{"num_hidden_layers": 18, "hidden_size": 384, "num_attention_heads": 12, "num_key_value_heads": 6, "head_dim": 32, "intermediate_size": 1536, "vocab_size": 5486, "hidden_act": "squared_relu", "norm": "rmsnorm", "norm_place": "pre", "norm_eps": 1e-05, "positions": "rope", "rope_theta": 10000.0, "rope_fraction": 1.0, "qk_norm": false, "attn_scale": 0.177, "bias": "none", "tie_word_embeddings": false, "parallel_block": false, "extras": ["capped logits"], "init": "uniform", "init_std_qkv": 0.0306, "init_std_o": 0.038, "init_std_up": 0.0438, "init_std_down": 0.0438, "optimizer": "muon_hyperball", "learning_rate": 0.0135, "beta1": 0.95, "weight_decay": 0.0, "lr_head": 0.0089, "max_grad_norm": 2.0, "warmup_steps": 200, "schedule": "wsd", "decay_fraction": 1.0, "decay_shape": "linear", "final_lr_fraction": 0.0, "batch_tokens": 131072, "max_seq_len": 256, "doc_mask": false, "train_tokens": 623000000, "max_steps": 4754, "dataset": "wikipedia_en"}
MLP neurons of a small language model. Each row is named by its layer, matrix (down: output weights) and neuron, and shows model dimensions 176-367. Each number is 128 + 32 x the weight over its row's rms, rounded and kept within 0 to 255. Numbers have three digits each.
Before each neuron's rows, "fires before" lists the tokens most often just after its 100 highest values on Wikipedia text that the model never trained on. A number after a token or word is its count.

fires before: "4" 65, "8" 9, "2" 6, "3" 4, "5" 4
L11.down63:163133160068178066071093139135159121111082130150128130110124064179127118130108165049164145084065089072101172110134207107105185108162108185171142154182164104188131091126130104149121192144103132156148112106096189098179102057145149097170100095089204111146160109177130109137143131132109185128121151020062163138150124124079084139146114147159136080134131095092087154113131135074139110134101153142172106130131154153089126128178148146158137165118054088128104136131081118082162131099116074113077143128130134127088125164193113101082088129108179155127110168093084082157140165145164102132

fires before: "\n" 95, "-" 4
L7.down975:156099148146139052084120088131111105119138145100156084109132131159152131091194156150069102110130106154110092153154150137134159170112160160154084132148124146117174106193138162070116163162155116154141114124124131077125108117164101098129107153158174155071109081124148119115112110121178085127210107158128203150128096172133102183111139146118155139143140121127114062114089159133139145094146124118111077127148196126146199138195124169096094112143143148192089090167096135140179150113174158173159133130100164140179125180000080133137128147100122160119123144124115128142087149148109124104

fires before: "9" 88, "8" 11
L12.down756:108155187152122112130116134147103159180182181121090155175080153080170108108141188123147125102105145143114145141155142124192114104108109125130119126132197145119114100104152119138125130066146173077056160133177091170144173147101068108161169125091175141122068127182180096121115172064119080101097114161095133153108137120175129133166131127160137126126121123163123130192122147088102150124128139153161178111119084071135133101143120151177143102106135163109152053187123149202160153084145172075104114109149093103131156137108140100147126161117154111099110124103150090110037104096124148140

fires before: " " 33, "0" 25, "1" 20, "2" 13, "3" 6
L12.down610:113157190112096122129158155110169171148081109166106148167117122111137131141122120091135177148130157153113106109119201139133138135121143116153157124077136114151129150174092179136187126112162122147157199094100146125146105106128128127172133152160137122090081144132116147146124108097105110156109176111092096093142149076152111130117141183156144134063147114138181124161120087066129185185221119124154076134136157092138136077093080142132167180155100124046130192144173093108137109108151161112126121128182084159126032137207134135171153095173160082139125136174118126168114110120101156073

fires before: " " 58, "1" 9, "\n" 4
L7.down69:100161119084148134148173103174118127110085106160157146133135124122194098163047134120157103146164205101088128124152117105141176119120154095071139126105093111060126134089155120192130067138173186099113175152098124087130140088114102067097130146110189110091098096122121169114048096136168145151137133190127187160102101129098081144102139145111160162138154135154175146087132142105109164101139198142102147123102116105139163153136135170221178140120111117145120140149147152180105112128141105171151135074138134108073099117064123159149127103091094138129074157134122124164138163184147124067

fires before: "1" 23, "5" 14, "7" 13, "6" 12, "8" 10, "9" 7
L11.down1302:124112146096146170145155174113107101106109142165120125126140121076113157158118138046145179118116106124101140080116135129099164148115190169184168107116181177046166087179115146115145165120086131151091079157086144118122105111114148151149125183182126099128134100145143132129130159152104105146132086127159115180109140113149110174101115101101129112127154071119079133075232136183126116138121073088140140176108111165150135194151198114205150089115116151130120088129104109139108117108093155117146158106139143136064131122098091100097113154096174146098181122119106099138147109090111157133

fires before: "1" 18, "7" 12, "3" 12, "2" 10, "5" 10, "0" 9
L12.down1452:132145182105150126162106099070105128102088117128111097160177125107157093148110141112073096074098065140155158102131128115160106182151125153131147190110085108131130111158185137130122166071175073143194175109220180114139144102158151102130127106133134171106126106070115118101150164115140100165103165102118192185105112120124065157156153135130103144126139091130087117112092042132148154095131122117178113065115162094093067079100118166122135112079092107149173177129057185158115141147060144128121138168109232123140128111099075134131148141205136125069145148112101131139171094164129136169

fires before: "\n" 74
L12.down1090:112154079101041173134170107088149093122105125100089158130126117119145090096111086139119140120104153090068171119167111147117059158196128148118107118136098120183114108130131159145141094137121169158179092112099140147139183126090147102146128120078132048102180169109126114161092101158139108119110144147133123107162115153117087131107148133153149121138139133166149140133134126173128153144178173169131066135177163143150045076086142130102093086068140116141199132155087127193144146128176114143160134131129152180129130106107122139071119162142132137111168108168146090176119072106072101138

fires before: "\n" 62, " is" 5
L11.down835:126175150179050127122110090177104116119122142118098111113161088131125098131128049069113129182135141131122113173170156173167136142197187145145153095093174116164127089157121184132091093084075166161064141126157090172141138117071142109106116076126072103065093140159149111125170152105116169136143113065122140142123170133097186125132133132045154150153098139080151109109108144125126178123088116171147092101093119120114137124111155060060092147151080081139129154154169158130127123098109095125128127092075114152164142126056164208090115139120097128066118104138114151185142103129163152128

fires before: "\n" 39, "0" 11, "6" 11, "2" 9, "9" 9, "1" 5
L7.down977:120105097126132158145184082151128200074108122182130099140158113165107138140095109170132127116161135157134134179126181133105187055114103122123141132088163167112116201103167173144104109107223107089149168187134075122074064121104113098140132174161076127099170144133163144107109114102050147171217165165144170164184148118146098174080178093162120125069086166115111137084155074203188173141116122142136150162086114125128133145188134085135165151143125129069113116111148148078171146178154110175157130159190101088086147157014159111115129097137085107128090167150119135078124099152124166121

fires before: "5" 48, "6" 18, "4" 6
L12.down116:027121050132091126152133134148133138113156131122086151159082139161122109143176100145125115135162137061158177133105135098114191142100074106106150164050101132170183098115068107137101131098054156092161149193181121094149077158106126127115143181116142136161155103198139101136184042144129124140118176152087140085170086109091145108153168138169128103139156114131114133154083111108137134174108155164151113161088147092098154085231104139146095126099102116201129117190149111124140066124162125140133129107162141127182159161116132106107118095125117142146146122163171140118104090170220115130

fires before: " |" 32, " " 14, "0" 14, "1" 5, ")" 4
L7.down1481:142188120124081071165125092158153115086160105165166113179156145143075072117098107084138120144098153177111105160187116090173055131174143125104136138163122112232130150129147147111129143174116114097165116125197125112154171114168099140104110103177110147098139069166131133074175086095107131118133093161099105220115082166186125125090162182112138147152127145149094179144148136058110086116088122151122201162115080147143103099107097147069147062077107168104067132175069130133093146156118123143111135131123139134117144107082111161136166094148124155100132120144150091108136130087124181165

fires before: "8" 14, "7" 14, "6" 10, "2" 10, "5" 9, "9" 9
L11.down45:096120060198081160097197192088088125112196137117121117080093108113113133142183165181126120172141124184130130105154125131066142136119182061178152090116105139169147080066170116132135107119137143126082141124163115135117104194116147124113108116065127144094108130171157115071134082141155138165128121101156125117162078061115139177165164131086157160160098135115158133113132159102099148144123150082110146138117123106101132147117135111112106139100133134121065115091164161146056139107163147137133124147080132080192136091067150071183118116073145159115094059125120111094140112110151160109

fires before: "3" 55, "2" 11, "6" 9, "9" 5, "4" 4
L12.down916:137122155154128147175100168179118059146152119176088186109119214189056118114151142188156129103091149127084199137125112175121155028130128133107171116099130148105132143110108096133100163158200162169095119156099164095149156139152141077149171101123115140153159107110077144142187040113080096147133079096138160111141171081131094165123127113095078095142096147121165139118100092074115154158092170137135088168091152128193115114153145120123129171143086146153080151161098132151158108115177092146193107156093084056148172092116110061090122131131163109145117155165110091054129161115125096125

fires before: "|" 68, " the" 7, "\n" 4
L12.down88:175052171115104160129145101111130132084148135115137089134061104140105059175135123138139135176114177107119097102097149137118153106125160174141124103103148151142176148084122050153122093126147112070112083153158093110090187146127156185112118135065111154125182115135148094144125112165112123075168159119169133141052162170141154175119102086099144093173149091161157133031107116120132171134149108123113132104079094125157124132136142100085135129130105138125156173173081204183130081090096153141104050158112122097134189114125133133080174068091117126115139124081113128128128074069169167112

fires before: "\n" 30, "|" 22, "-" 12, "===" 5
L11.down700:138114127114111103169118083115134120096149121122156141108184148077145120161099143153134142150128163096107131158092166119108152082156229202116108130100132153159037120141092149169145055150100166162063128131131118102147098143114118108131094125091123165164119099121186129108178146163160127082138219100087066127074138105188159117130119069124160243109116165112186096099116100164124154125080077087128124145165126119169088133143129097162104114168134141135128133179111170095153128113057100098152165134092131141126033092048121180159138075102063138133078123135122103135125143137093149206

fires before: " |" 51, " " 6
L5.down737:105132185153159085178071154139138122113155068197164129130132092133127137119085124131059113116081108125149137094132126144155186124174194118146142126094147147176136145166115161129097125168119219139107099089135105160120160095126057117125126195068168155137109091081124126093095164094095084029173096091161134118120155114078111115168142127106129121175089113075255144146092167110151076129155124190146119074143180136175141149064123108100145144140119103128045163161141106088149104098132114097126129143127163190160073148169113150123137184106134167127133128114170115135102128124172097154

fires before: "\n" 99
L7.down424:091122144144134070113101150135155115115105073171178146125144114123081015096185121113111115093093079074152157096197139190136104075139130134142137144163133184086179165085127104130141161167187136134062101135124167076133099114136121094119074131124111175115130134092105157181102124158125099110147091119057131133117142151119095131111160109055154114156128167115146102105118148092132142113127108147095141106154106126122115175084112082127143115186153150135153134113118144103145116161168068129148163122149082136121164150000108150100100123136143089095131125119127159139117082111089134120

fires before: "\n" 88, ":" 5, "-" 4
L7.down48:020148147076123190156074147128157135103100155163130179136168111142163166113151122162120127080158102179175126119091107133096120159176141137120091114150101124140095101155134151136142116081142219124083124096136107126179152067090107074164147201079077133122158118100183165103145100102110132119112119137139159148118112187199130141066097112136140135156130121062118182104094068169153087144090140113166080131142127114097106090160120185096177144122107127151122159136170168130134156168073084212077100112109143155134092089074151120162083114070104115092118166101171078139177138086106145108

fires before: "9" 46, "8" 19, "6" 4
L11.down1150:179152107122200118089168080144175170054129127116165148144126153112122137095170111137104123176106089190100094100093136052175196161112129137188138092071136099092129102110105108118154163143088142135103157158139193111114135138124111121146150163059178131102169121158152144134172081114127171077118134186164126111169110073125185140154150151136210120155140194095108122127143117110127173143165152157152079134087043174101121072075162104146168142149080149169060151115147123096155107153113147129113169146102150142118111168168153077105138119135096116118159160165163096054124175153124207073

fires before: "1" 40, "2" 36, "0" 23
L11.down505:134078148103122152096223128109095164119113092131091080146191115161164201119074122175129139102164096099088107142058130108166127106161126140174088152156156156107145123124111134185160122104144133161117070098161137186164133137109146145130157113176113065144129189119102139084088224132124123136135174158120132125099120097177142114121138126154137116055115147123178094098128157124138124132104136068113138141107161115135149186151161133142146127131141205031144113187140168142098115172136157112110059106117139073132113090025135165212124102102143125126137163133112117210088180112119104119

fires before: "1" 21, "9" 18, "6" 9, "8" 7, "2" 6, "0" 6
L5.down896:135094093118147116151067127126119144186120111108095088075153145170156090109128177139115148112198113095133152171133163165121149131182133187128184195136148092123192087077111162141148105069141121157115175172122107070060141088130182118111120070153147155173162185090130115157168095175115107122048110103115109095139069144176146098138064139116088133082131082088188161149072161149201103088090175093134073124119166142167137129126102098153164133101153142117172191105091147114168164075100174133078139120145081097076103083124092044151159141140087150133134085097070137131160171104143109094

fires before: "\n" 37, "===" 17, "==" 16
L5.down439:142191083085144070089089138112089134110137135107127080132078126163119093139139081105138185097140101173101186150149169063107131133129125111083119134095105113088124148134151091071130134142141197179165149121136155131152131151143140100137086059172094157164104201087135078110164057119095133168091141142128104164111096146123122144171168171120151148144107151148098121140108132132141119180155178060126116130136153107112145182111125136132103069145132126156120162121191162085139135095117106174131131123071071208118104123000130110166152125085176121086133115151082097189134185095172109136

fires before: " " 51, "%" 10, " −" 10
L12.down1487:125156127101101139140071152159134138068147107062130121118133114081118139089156114096125173076155103134102146128116159130066120092111149105119120136149135133149103136095116143166102093157107169082116096090074141151124145126176113156159119141145161155184070096172119159117131090169122176151100106074077129135148133136220163045121130168143133140128099129136145131094118095134108063159153138153132068222144109176105129168104077137129094159119125055096114152139073122130031132132120154057092157101139124138077119154136097123107129149148150072166120142091047127089092156138115097133

fires before: "0" 50, "2" 8, " " 7, "1" 5, "9" 4
L5.down558:087113151149102143124061173108096163118137104110093048151143131114116150189135069146135107113134118134120147135091137190084062136174151115140135129098175117131131131149063120169078113130157149162097088129090110129091122120080114161102185105092181099205146100155084125146130148073126122108140149134129121172093113101116133121146126082134105122142140144067163165149161109134125141144119131162124095095133113120112140167089090126201179071050101204098154130151181077166124139170113122129155122126148152121127057093159160110172141144185172084118119080138145125180143139107158115185

fires before: "9" 59, "1" 17, "8" 14, "7" 6
L12.down1120:108142142161156155160119127151135169133084147128163138112125157148129106082146057167101090099094081114165175048128062070095167117149176111125110122180185071037245147181157181138129095109035101163100144173157075128106100146168083177125117161091120131083101158181177092119106155158171167149115125139122168128130116122159108166148115144130066170102099178131106091113131119106090107118092164147139114146132078137150139165102190155151084128167140203116081131122148179111164133108121117184127089160090118126116165077123116074105121129131194126151141140117062162110082125119148068104

fires before: "\n" 60, " Gl" 9
L7.down1259:102068095125113118122106154068090115162144094103136127108146047091143106131121077170063114109111235135163169111110150212154137077173136151103097132076108166173138126129115120136122116100144121157162139101089151094139088141128126167119179055112127107112169154095135135128101162134155155163153103106073105156106098128152157140148107125151114141099151142056107192165137121072096114149110129183114144130119158058061113152119154172123186107103142110135166159108107107104130089163086127126147102145162101110114082119000127076081109146130119128065104137138150078129106142128153136152

fires before: "\n" 66, " " 18, " Christ" 5
L5.down592:138066159089044113142152103135135179084107072144155123095136080083162103074136164161103082175114093141111135075073124159139103135117107126112150175151219146156089152135118071095126075073177123160122145109154116147093156142142129158105164156101132149066136096099105106171112135112105160138153128126164096139138089100084199112133109183118175183099150105114096129132100154096131094083141175116129198102083155133114169070148118116165179151171130172059150143112073095115084164046138155151129184079157122134171066094129106138151153127110120126156155163158123099133107085101121136135

fires before: " |" 23, " of" 20, ":" 15
L7.down210:090136133136148093195076119084186131137094151125083093069147132158172162124122138156098081128096080176091081130109117106104136096124106116164139150146113203191126090076120131114123094171101098116138123111135105164107117104157103092117094150127160140120171141130182098131091119105096069138150086129178108140139238176150096122083059117123084145136151108086139163062132141149164062131083096092115204152203089167172165132143149075151149125094075101140126147122140134088109117128145134147097101155128185156133120133085080120120113063094136107158092136122098109084113094147098132136

fires before: "0" 30, "1" 23, "2" 16, "greg" 4
L11.down145:113075098129107124161112103093118149146121118147152176041150075148137154096109023106137094114112105118161170104127145191166147098148117103114134138131151120169133160153203141060156144112125159111145144160112103140101135153114168157160133118121068090046081125127080138111176249170115062152131189119106117130153128132150125139195116074121147075171093162136119107157109164133126124144162135158144172122104163106145081077129085103127102094107103155113106130096104130098157060151130123158099122138114050146095132164139070135149144097118175142130089106085112178064139137062120168159

fires before: "0" 61
L7.down1020:134134116145105090123133110105136098163127125083142153083156175138168159170134130122162120126070139102102135130141122125107156169143144142153192110111134150111143194136073108104077121162138155130107166144174129145135136148102130102122120121166170097068097139069105190107125180107045185131105117148110156062191065079138143101157148127096038125131155142088140076205086175097143141067162161108177142072102116138202138127109106131180101038128078093119163180133122149130121162118097153152153088135108156066117116125158122127136111108128081076125072157137126168115126166105105135142

fires before: "8" 18, "9" 18, "3" 14, "e" 8
L11.down594:158085106152137128177144113128120157071188115158063167133138165131149099107141100183177107147082122156110165122181120051232131105101140167178142135141113138093160139103125095072155134151159170145078073203141194084100163173146078082079145137133162141136134101134127173189155075097074143049136172143091118112148139126089137162098135149198100181157117142135200146130112124096069139153140170169125153141127099173146099132146103154051148134097190150087175073113133130142152118154138107159105134121165162079103135149128097148131080149169119114107144142117153092137108102126136112149

fires before: "1" 32, "2" 15, "4" 14, "3" 7, "6" 5, "8" 5
L12.down1317:167146054094114183136186158129103164152193086101090140140187148096059124172098070148121146108148098139159148095132115134133121095131120139113084122127117126085130159120124139140140110165078136105117116086103163143132109120142089061105120174130180121140116114183032104059106108111120087101104058113115067167139107133104170211136088120142237166126148131093161191158121194140095171148133162092097110102147099147124125103138177159112123156150109152131085170089132123173162108129145131127065114103103142167157153112152114112138139131088096141099077162187148163132090185142155125131

fires before: "1" 28, "2" 19, "3" 9, "7" 6, "4" 6
L5.down352:100124111175090121082097140101167107084151207126131145122137135148085158073121146119125120103120151177154142142108157156181156160121150140110149083084169127106100132092132109147151106106111149146117090128094107129127088067125155142124131078114115092144176135184131158079161175135114093140130075101127146127170157189184166173133087168159087069086150128086152194083137173097166153108083110113083151116140118152138126184173127150135080164053163150160087133138138152147086110170096069138081087098167094136149085133092127091200163192129076107144116185161136122160109132130112060092

fires before: "\n" 45, " " 29
L5.down86:088143139119130064163178196195151107137128103122085110117144184104099157090102143111142119118112169122098148109092175116147155116137088168149117111119146121160075073142116131165099091084155118121137180091140104142173094088167123104092137119137140186108158154178083080144136111145104182104129128115096097149129124099135079121118132137181175109152105094112152118122113129155163114099139121146056188096117161107113163186079160124156179077180130118163135168131158116103115186141129139159147123188143108093136095089117154095142101140156187112069102144148128130123077130118121117126

fires before: "|" 37, "|---|---|---|---" 7, "me" 5, "\n" 5, "ob" 4, "u" 4
L7.down460:102096115097135043092098147121100139136126070131154138168165138152142127121104142194162135081099166154041095174097087114088186099082126090145102146111061111106177145085177131137156067157129160159190133112131108136111125152148151108180100162055110122077119111107097097137155076103136145139143139084167062137120235092050140121159161106077180129122124107066114142128111104140145168156130123070133104109112083126144122151106095139133152125125128186109136129156154175143116156120130052131138071147125068125104139141084209141124128123113135093098143156129147154049145089168166171090

fires before: " —" 36, " " 31, " |" 8
L5.down154:140157113156098139084120171143126136096139150135135073110086110131163112117128183116188119130107114192113193086082075139121116108142085145080149117085113128135104129067091068186134119141146123105130163109171087144096110048065134141102148159091145137112174134154139172116125168115128119103123110124113150145131132102150166167132171127168155131127185115125128111098116129069085162113121145168100076157155071103118106135129124103129109138116153100132094146109166148152144082139130109114111084178089157110171161115068141142109110097123093085147138087115177194113103174130090098067

fires before: "\n" 38, " The" 12, "5" 4, "0" 4, " It" 4
L11.down204:055155125078181159125129140118113088114145119082157164128187119148095177099127098116150157162145166160107098185136099144083135132162168074149150149117189132127174112192107141100104138100171114209108159181122152141163137096092130112142080099155207137144130124087107174153118157095130099116137120141133162135141074149101141181179157111097162165153194109159114090070073123137117106133080076121095132120073129140133168131085152161145115054137143127149140130168097136138159126100180083177157118134097103140159137132000160124149146130086094149079148162119128150132173078111098169105

fires before: "\n" 50, "-" 21
L5.down1494:127094134158120086107164133123064148195155111139146109135203169104089157195126189098159080138146142110084123148092112179115139136160172126146161131045098109130190161105112119161084127159154093095156123109106093108133094160124158101140145121106127183144095114128169130108116098083116155073143172122121143116118077129141103101156145118143214123186178127147168178093126116158156167166147114095132134149162168097059102123100095154190083082106108157110163159114174156114143188182116131161074111110086081174102122165076146147171109109115133086032136093112117087177097128141098165129

fires before: "|" 27, "\n" 20, "-" 6
L11.down237:060152124104083134172137185157179118136173130082157096123068126094123091051135176100132112143131084103172147134121161099113114108145119151094171154068177139138115164112179128110144065152191127112173132176176130150147106121188081160108173117095071127136117131172161142158082185102087120134123137075068133070110124134100230133133109128144122168084097144152171161123133150149113167172111166127137125098201138163114115166087128093114092106159145141132167171136115093192152164138152125112150148130109082155136150136109167120118188167080114108146157158105117112151121122089126137194

fires before: "\n" 84
L5.down1327:091161147157098039131153119154164132112091148127057160100117163077184169109176164066137124136126129131113135150121127158163081173159108168115108117148063111166122147143184148155138125106080195118123133144144143135117110177139148103135126080148099117090109119123122133201183126045095142155094106100084099122104086114149098094183135102085133096127198133151137138085093124180150108207141107147077126094101068124071167140104151131090141126115108173109118188134087138135089089122080118107158166148143094124093071144105076140127090163155105109147078149066164082133135157142155115121

fires before: " |" 75, " (" 15
L11.down925:082126106083132086159144101125189115061146141156114112086107141175094131195154164099141124226123117142110105104034047167090149117157109128085164079138189110142109094097159128130104127146151166112130117129102073134118139191128120167116138113124100125135184133129130175074153131103117186140169105131113151148147202097094125120143126138148126158099145136102130142166083132141144176109168131076123073107142094129167130048079038152083078148138196167086084097151048083145177150090128128153132139103135113121090105101061168149122153169153103099165106100092107080110119126134088115111

fires before: "\n" 78, " the" 6, "f" 5
L7.down1232:124057182148179112164089176133094122110158152092145098135109129132110118107124125133160137122121099127138169128176123158133134089141128160162128128144094173093142135126155154080113131100130124144116109163145118150108126132100190078104082101112136093082158175107100094090112198109145112089097130137150147182150116157060213113118132131132056121140107113152091157080126146174119135154047127133073164113173139154123091178131153101109148119151197147147140171132126193091081149149127119119105079145114122101143183130112155113083141083144094125092133071168138163138099153184117117125

fires before: "8" 28, "9" 24, "7" 6
L12.down418:165124140147162161118110141070071109122158109132165171150159119110127123107121090147103064106082102162142134157166138168200121132127203122181146156165147080116158075076141102126111129142105191107147114141144084106034203076179113134118169146163169128127164089110121095162085140095106131104154106141112098218145131180137094168084159133077149194134090106152052140071127124121083135144069106127188158168101064156136200112102191121184134165155152134112137134147114147178091138104116122137095066124127083110122135148127087160096143187072119107111114171182054139123134105096103147167

fires before: "-" 42, "av" 8, "\n" 6, "ar" 5, "app" 4
L11.down386:076186108139118098132143125144167110148117107196117127154157148132174061141162119127142204150131129152178138129161122096131108158045127099081057112050122090130142125139137102060166139107081138124150150159134161125128103089161094141111110091146117167116157107079126149175125130097130065073137072112152067141184142120094115074180126183126128164095123106172156158110153091110120178139119146108180112106144125120093134150157134068135110136150149143117096171125083118167130130077076112125079128118138029153139141208068184105171086111110111099160126135121100127088161146133174089113

fires before: " |" 29, " \"" 7, ":" 7, " " 5, "/" 4, "m" 4
L7.down325:086125139176168105156120078124207115064164118111161102117131151154095106100108131068166117120147144098103152095076116041088192110094104155109153187145088126145115185159135169119116121116106145182121151094201052159089084107135109140146136179142191162129160109124098079162085167149188171099134150115098078134116170117124189131125121169140141160122149137138173103219124091119126176137137172166151088155134152140152134149109194121158116116159181183093151114143108118085149157125196175084102076170180127128141184106113146137077149070119121139128145132169125103032095204146135133102

fires before: "\n" 95, "-" 4
L7.down1064:146158129106192084112114135085120177074147152148140140107122109132112114121147085153107132136113130175156128150143133065091135161127072060133145135106110161134191086073149108103107120146196151144110142173134158097191145122090111086137096097109066138134115143084112104104095110065126150194143143144128166169101131195146085149135115131143183163163114101117116097197112110183073130127086109087146153131173149055138138086130091139055135167126157111177112114103127095077162131114161121187125145167089101129166142118053157092139118126095154078198063184116094105160131145165116163162

fires before: "\n" 57, "|" 19
L11.down1080:088160068116129097135143160149178121090123094162034109103167126064133123126134091096114112087061147130124158079119168131093129110119107117165099155091098130143183137095138163132084113133112144106073108106086112151114102123185066129162160106133081111102138144173127106178143077115139138130184145131079146183120179137118131150118157111133113156143138150144139200087187090150147161173108166159117132076100180169134059139133139187148117098026180166163151104176140107095106069147165121120139099169134112118097144078093155148136150071129148117127069137112207106128129117121182137201

fires before: " medal" 15, "2" 14, "0" 13, " –" 10, " place" 7, "1" 4
L5.down996:166160100154128151156093124168138094102165153130108124152151124155122096153122086100094106130166210045179102133161129151185115134142103113190114107090116191148105095083168097161124153120148177044152100106105095132138083163114102116171126086126117086180114148133111149090094151105155164161105085094155133134125111092145152126102114088072077096152126127162144113101122131101129104153148134159163149129098175147166155073081163089166085194101117161122113104131126074136116151095157116143161125149196129211139127097178099176116099112097099100130106152145109187133098090119056168163

fires before: " " 32, " (" 14, "0" 5, "ed" 5
L11.down1402:083136106147113160174061116089175096115095162095167135140120166139113105164141112135120095119142158164139081127177134114169149163095120151150112109117122117150114114176146173119071146111110112119127118118087099088110123186084144146160111118111151103106156080123107098174114101185144120081136149168169117168163169111102130129137121173111085092132180117075105119139137210174135162087133163118140153118083111152115105127066100151112109101120005133178170196118079194147128124114200130119111119131065130159149037149102104146162087148056187116178142125206177120116087120110095146140

fires before: "1" 59, " " 21, "8" 5, "9" 4
L12.down191:153157127121155135129150160154160149155145124127121132156111124062202138109080115116086112203150048191170085149142134184165119095129102132142206171189141066125132129156145051114193095080126118154134152154168135135138126122113138138149135098111115115098125166166153120158104159121108146154129046096127139117145112134148095097097116187141105141134153097171167100080104135116136102119167142100107126173117109096124116065127081128090098119142139174074139121131188151176181137159148162157135186127109105164137209094148154121110153090195113077102152124117079047230126143122122077103

fires before: "1" 26, "2" 17, " |" 13, "°" 9
L11.down1494:156062089101108210132141155161157128118143120137160173112185111111115118113160054126115104146115213092173105143139131074131124133129137141137125137138126145132110091062164034137116162154061133138122110147107119121170091119171102102203157130113177135181193136167145117065164178139175137094131086149116116145106125183147181121121026099061145147117194152139167117103158150118069100118183111150119139099123111169181133115134180147138146151118125172160124154072176121156127144138082092125172128188124077109167139145143128098111119134151106141168127119135138093158147117077113169111

fires before: "\n" 98
L7.down339:144115090119172091115112133132144150129120129039118109126150114146095101134125093099084114132187176143105143189106136117157112108103128166134112146146189119121155107139152145095113137083173155108127145192111165075114119150154133156130081129105120182149173116087094159139113126106202102102189127140135102119120144182085102141085156144179098165106120136137144135166108123161108152138114165113109140164115192183162123157100100138119139151095116150134108135148105120127126141133120057116120081178126095091092128157000071146127128166071158175070117178088111078103201107204162174124

fires before: "8" 89, "9" 7
L12.down1176:144137147158195156164116083104180163155127134155114121178133108124093143118145074098121109121177130112104150103093127054075074156097120106170118148176081146126163111152112147198149170168079105127092139117160207107186156111171117144116169166096177129181113116110138100093096051176119179136106202156114130175153151070061168103124085158042127105109139095093124135087111194138105165095125179126189101116198076144145108152143136209128145124131126175156140128093089171086151097083179096189144140146197151141157130133132137136127095145174172067133165133167108167118144145134158117124

fires before: " " 35, "1" 13, "," 10, "5" 8, "2" 8, "0" 5
L12.down789:130156095151147110087084138096143106139144129129130105113150159177089122179069198105091109076112156102119136169138129085117098057145143137086097170098104097117151113095146090142120037138146107133134050118125149082138127103143167102099220174193097127148144155128097116127154094125098138162132128134084127237074131151171129135176150170085119124135129136117165158099093069164181120079135126141148128181113122164139200125140104136117138152148133146124105157120121147135072099144142093137143110166119108149079184156140128144108103110179106143170110158086148127110092140167122161154

fires before: " " 39, "-" 10, " A" 6, ":" 5, " USA" 4
L5.down1266:113158118150158114145089168131126104121115131159187085159143128111161150182121166165135090098131118079122129145141146128134115102141107152121155103124195161137137136108159118148063131139150127152120140127150192136094152130159142101152103098153178144070140083158141127135062083148213127160106083145161170105139099160082095147141165188128151136139164178135156199178106104124113126111112074037172153106121138185116119103107165143111103112133117157114144152164102098075076095064126115120141127141120182157171065087148069108091120190111105203140181140130153112065114093161142119123

fires before: "2" 21, "1" 18, "4" 17, "3" 6, "8" 5, "urban" 5
L11.down1334:124193091064106177058166120124146215087148171112105089142151142114106164137092111115119131094106119114143138097184123124136108103108136169158106120097127095074078166113120168122134162136109105151094117083076164107065079089191062102150092148105088177123128138120099093094139074145110097129066121178109180205129200160099170159138184117153120173141165133137152164114137142073085183122190168101142164130123056147080099126135177151093128124091116112114097176104106147173136085099090127164127133107117125177162166141087123123142084135171084137112116175161125072085140134127134127135

fires before: " |" 43, "," 7, "ed" 6, "is" 4
L7.down592:133159088085091081136086174101148145125179159151135134175097120137082108178094113173106127084101089104135116104114118217145105165147102115125128062091131111148146141124152087140095085166114097154152105160136210140117118105139091145117093170132107122126126151078121144131102095090138158098186089150109109108127112123099140162147098103141139095184103184123129133157123083125160132103120179138164114046123128086134191097142090135100144114135143158096073190104123144126095109065152145104040126108128119095145110154096059102078079154134119134101112147116147071113139066143082181131

fires before: "0" 22, " \"" 15, " " 12, " |" 11, "4" 8, "5" 6
L7.down441:126148155166141143107090136141118149106119111096106146109144095130117103089084115121143087055144160151130150166093116119164157110117172116116090118109111119120102151110148120177150115070136109160133113133061115123123116124076106057142130152089134116218109125081147132122117136167133114118140120077083113128161117108133095197108091107072132110123157090123158113136065031090109130146115076119157119104124149129146120161113093104077140124086144090098121121092124172106111135145125122101132053126109101170110079162042136067147135168115162088086052114120117210050104133120138135125